Weights of a small GPT-style language model, trained from scratch on English Wikipedia: 10 heads of 64.
MLP neurons of a small language model. Each row is named by its layer, matrix (gate and up: input weights; down: output weights) and neuron, and shows model dimensions 128-223. Each number is 128 + 32 x the weight over its row's rms, rounded and kept within 0 to 255. Numbers have three digits each. A neuron's up and down rows have the sign that makes its largest values positive.
After each neuron's rows, "fires in" lists the words (lower case) most often at its 100 highest values on Wikipedia text that the model never trained on.

L5.gate15:127196087058126133128078159148117095142154132162151127143034171074131189111130122133138170206084125070101154199120146144185112113149070108119088161065102143112151133153074141126185056101083103215100137145146098160124099137137168114119149088129117100174133151121129076109051149169119126099
L5.up15:103134102115135144097132098105159148147153163177118121124138146105128084141115116136201121090145135109093212070140111152127109140109058190119104156150172102121098114150148129134151186087152094104149097088150104120193144158169129138166160161149078137189159146058134140131148091155170173107
L5.down15:093161131138166129133113168162109124064110114101136139077098123123148181083080137163056187133074148173085126132170163091097130197123161115090100067086150144131122051096122196126183117081162138139101145151132159144109145090113140091110079179161134175107163145062064116116159159159124068059
fires in: "as", "also", "began", "often", "then"

L5.gate587:130171096113065115093116122131140173151124090123150142126072135148122088140165082160148100115089137090091122081237160102087132126120141130154080167119095094088161153099074106096066104123105154144122107101124124110113140119130119162116143156062152091095125172148076200212091098096082156093
L5.up587:150089137120181131136133173081118130186041166117114077123087152067095144106172136060156100122076139144182039141102159162053134123072156155162083101108076183120196161171102122135147130123084094148118135123136117141084112125103174134135120048120153176147163126126149128143127110096109093138
L5.down587:098092135146114207136173072120140164126126127158158139149122111136162132118108136158089148085136089163084094165115159118145124174137156136111170189119161143122123084131117097173096162151119145096131163098154134106082141154157141111107191117181133063127106156090051081157150106172115149140
fires in: "a", "aops"

L5.gate445:134121104159134106137170171145140082107157142101098141112109141077177098129172123129111159129202061092078101159163105092133143181094144136143050082106115113110144166106115113145116139175188104109131124165133054107135151095154099126159131166180107126081123123124078059117163099115100128123
L5.up445:080099170170152177185094149164134117171057153165192150039116133160168129176088129184143102142052138133144160068121103107086177158173113147115189187125046111166166116165105132116168099098149155124132134135133089165074083089101148115160140111136100150135159113225151115117111113168129009152
L5.down445:112067145181138104091130135079103120115123127122113105186218122146088137116154054136109113177066059107137165123119099079151177110124168127115103187216156141146084083157163124154108093118122112154139058114123190121143149125092128066089091137129117112129074126146137194122097168169114121134
fires in: "by", "to", "under"

L5.gate90:101167113060151093110162152198182142127128156153141123116086058079100125134087096106187146057078148186066190071127145118108130147098128104122086161139143152080202121076134119155106206161105119151155122086034109147178115189119084147112117164164102172168050116078121124129106136103122138138
L5.up90:168169075069139134105143176110143134125119104114029163078146169120106075078135106136152146119154162141093123094108110168138102143094100140115134110076116093131146128123160145165101185119129100130127105100127072168135157134097118152110131137121116148130124076143143108164102106117140124134
L5.down90:112144107143136133171123138158170070114094162108082053189172104141093144147094098172150150180158150156155102143119134155191138088120119133092148172055152081160137156107133105105091170077122043221059119145114127178135112067156161140126159129110122122139158055108160113179104167083119135138
fires in: "while", "before", "after", "by"

L5.gate1021:175136116125144158140191158172184185141066167107104162132188106132139117098148101116097127105081110151093129082110151104158093102113104135200130135118106117105147139090171051098084123112087107086114179082146138166155114173152133125135114144136133153150168080124148103132102095134157155129
L5.up1021:123106186103114110109137164106144176136066127146111105121127154114122148138069151151108174110116101154148141087158151133140070124087146134136120133129194067158118132140116080094098109170182080112108144138135090099199139189143113134166156148148160143126151145103112095110116188090166135082
L5.down1021:125123096140144173125138163107156155129154189082156201163124139140154114117144141188146136115110039090139106198141168197087148121153127108138171065088151123139145106112164054066087120117039176078056134070150134155158174098134092144124101133198096154126131076168114132067090134167133113122
fires in: "for", "a", "an", "his"

L5.gate512:120114098170091130128158060139089130120134116077143186144119046095110157115131081093113132109099118137109130111167155207124131150131169114119145108121160158117136065201095090169161111184100076104141134170073165157100111099138109157147102159107122142147083082149196095149148201173084171104
L5.up512:134136100117128138082134139171130148161183104091129069112162092095145145099126124099130110121175138169131165133142153102137090098161126137190100081118142106162210193160053151142173109104118152142143104115131139162127126130108109116154156107124140109136118202165139164118158123153159120147
L5.down512:123130148105141148154140145156113126101169107148115133092214092145168135125178135177163138152104137105061091143114135108131182080129142136099090141105120073158117149098137115113148219163096160149181134082136099153112153112095164145128152143122125120063139111094114123144118108069109162142
fires in: "to", "for", "had", "was", "served"

L5.gate97:086051143136126122156106176089130118101131123127123151116126114102112155163140109160149137099108128085151109117127090146147109135150112169163111150111187088195172134131077186134061120085133128123170119149082126136073128104093169171132123099123124124109168168201150132170159128136106182127
L5.up97:178168115135070133148167130148086126093098134103065133135105103119087111199139111142176132109114157157172123149001139125098147080164179176119136168131176116157136133103083134095122110113135104103187150100091114129076109166127215114091124154108151106132079208145173079112121141091082157101
L5.down97:108131073110125170070120148107135109122070157136106210114141109137130148151119120178098162188050089162087116095145136097114167052102114141174153119132129098109151128197105142111115132162128104065114134212115092112170086128127081109152113133156070094169089150076103102150103126125160081162
fires in: "the", "massachusetts", "attended", "0", "maine", "a"

L5.gate951:144156094136153135122168156123161119037084145094137116102140145096133118152128140125167075183058094129117161130143065134147140124119106151128077120114152095143135136128153170188148064101166108113155141128112131183142095184143139112050159169137063175131161083154148130168132168138088061175
L5.up951:213135123129128183103110107114134163148112161088183128185137095097121138109145143166141134129097083170134095142085177112095086169125132155148043122115067128138097098118096099153139139171123152123111150099126107098127149118112114088093165173117124162129192135085092158168137108118121161205
L5.down951:140083089069088125158123096154119066101183144155102103104108085193116147111068130175158108110141149128086142097143104130210138130160139109101138128104141128098106118130118168138165075079111186114140139157166123134143092113050109158152130092169135121164115125193124143052127190168119120086
fires in: "at", "of", "with", "by", "for", "kirmani"

L5.gate230:146161118059128147126138138042141127120122123166173176154171150123127119088101078087150125066106059156148124091108190104128112128113179079084171170103103115104151092146147132050099153117124126152222189135062107136176180095157120070161085177131128183121132085068129104141123160085171099131
L5.up230:131156113151186123148143171117110059144131117158142057146087123176088133096138101131128138129129076110109172140138147111170107129155110129144092136146116082110178202187126078101121111081186119118162173131099123163117173127054109099101108126150077108182066143093137119144130115096137149139
L5.down230:119161148101161136117141108111157170127172117167094190162136137114110098120176119160106145142090158144142130093181142128067133130158141123135149119072132175095135127194131201120071127145138136149045174154148179099138166125168123177139060111116104107173126163133152154166082129120122134131
fires in: "in", "according", "at", "not"

L5.gate959:159180094098124180157157232115160169101124101138113165111148115170131111120210144085114170105145146115095135185152112143130133123113078123132143152130114143078145142139134172145132152109121090177126114120125085130180077160147135116145168120156111118125063125073104092093174096091144099134
L5.up959:156185168119148073100133019068112115081144109150154144080183154213149134123129146115128119122104119115171179118137099153127133096153176132112174134137130116115133119110114122084087109097134160082107128111091101135127161139143170156148122110130146161123126086098142155113173073120098141072
L5.down959:127093158139118134170143093100105110167143152132131139136124121061129101135114034118108183131140147088145127124123118110134132163130054104141148132089119161138143089147134171131087088176175150127159143124171137080118108122155113151121086075068147138105136199103125131143106139123140084116
fires in: "after", "when", "since", "of", "until", "the"

L5.gate684:181178159123120079139100178108136119126208151135155133089108138113086143126057077189148132130167174177099091148112086132104178134144091131118128100124099142144129103073098131163136064181155113136150071092132103122144128081159086118166139163199106148119095057144098123167070152164139109149
L5.up684:107116088155087160107094077082150145106102153154154102081155132087151166064136117108150130175183099166103148128093145157133163113171120130091107113151150150111151105089180136160147060093130149099169065153116092121172174149143153170066120148115140162107104181107117076144134170082130136104
L5.down684:163110156104132118102092088185186134093095068062096079140077154187134078126129123138122145139121101139136184116117149128130106100098180106136193103065114101084112155135130180082080145139095086087088117142169173162071110202130096130181093118143142150138106160111136107149095071135104128069
fires in: "of", "in", "at", "during"

L5.gate1007:125169102135171122132150158128141073147144124100179106106093148113162120153179137107139047147117202094107122145125165117098129195154125106174162124139075171126165155150105123122134151127115204134143115144132117136134142097160147158107234140109098150125141171112155125125159114088130121150
L5.up1007:142156117123109142170145136122159136203073126082132170103172111177142138129116127133151096078110098087130159106108168163152140128104184084130106104142166109133100149095157086123140217105071125105108094153166132109069081156136108115125193046142084140146131153132094100143107124167172147150
L5.down1007:104107183171105140163113117151092106197104086127120172147136137136122113148139136160108101117075128146148038087136095148189115109101132149127114094119126074155126139100097117176146111132089144153089109155187139115121154051142186171112156099172118177108144145085063133121160115120155121147
fires in: "in", "on", "formats", "cut"

L5.gate676:150172138097139121148156092075098150094171119116143134213137182137115149157131143156158112180218177111130153164136138130090154189127130078099157101132143161158114094156112136137133123121097201085110102177094116145081132149136113182157113091076148157133120095138147123164112081121145114134
L5.up676:141124198126151147154104126111130105143100132107097163151177176118190140121135103158148156082163193087113125124128136151155131086147102127107105142089143162179058126097092121121149135194139106162116177124166107156108115064150142164104093136188099085182141160120065146166156124138112114135
L5.down676:098115135210121197151124098130084069147163141129119096091082152098144149154108113178128172131125080070114130145121083118119135167091124151142132142202100122091147138107093178126151096179183097119121128114103124176117138164211133150108130106145067116139146110164145098106131193078183099083
fires in: "has", "most", "which", "known", "consisting"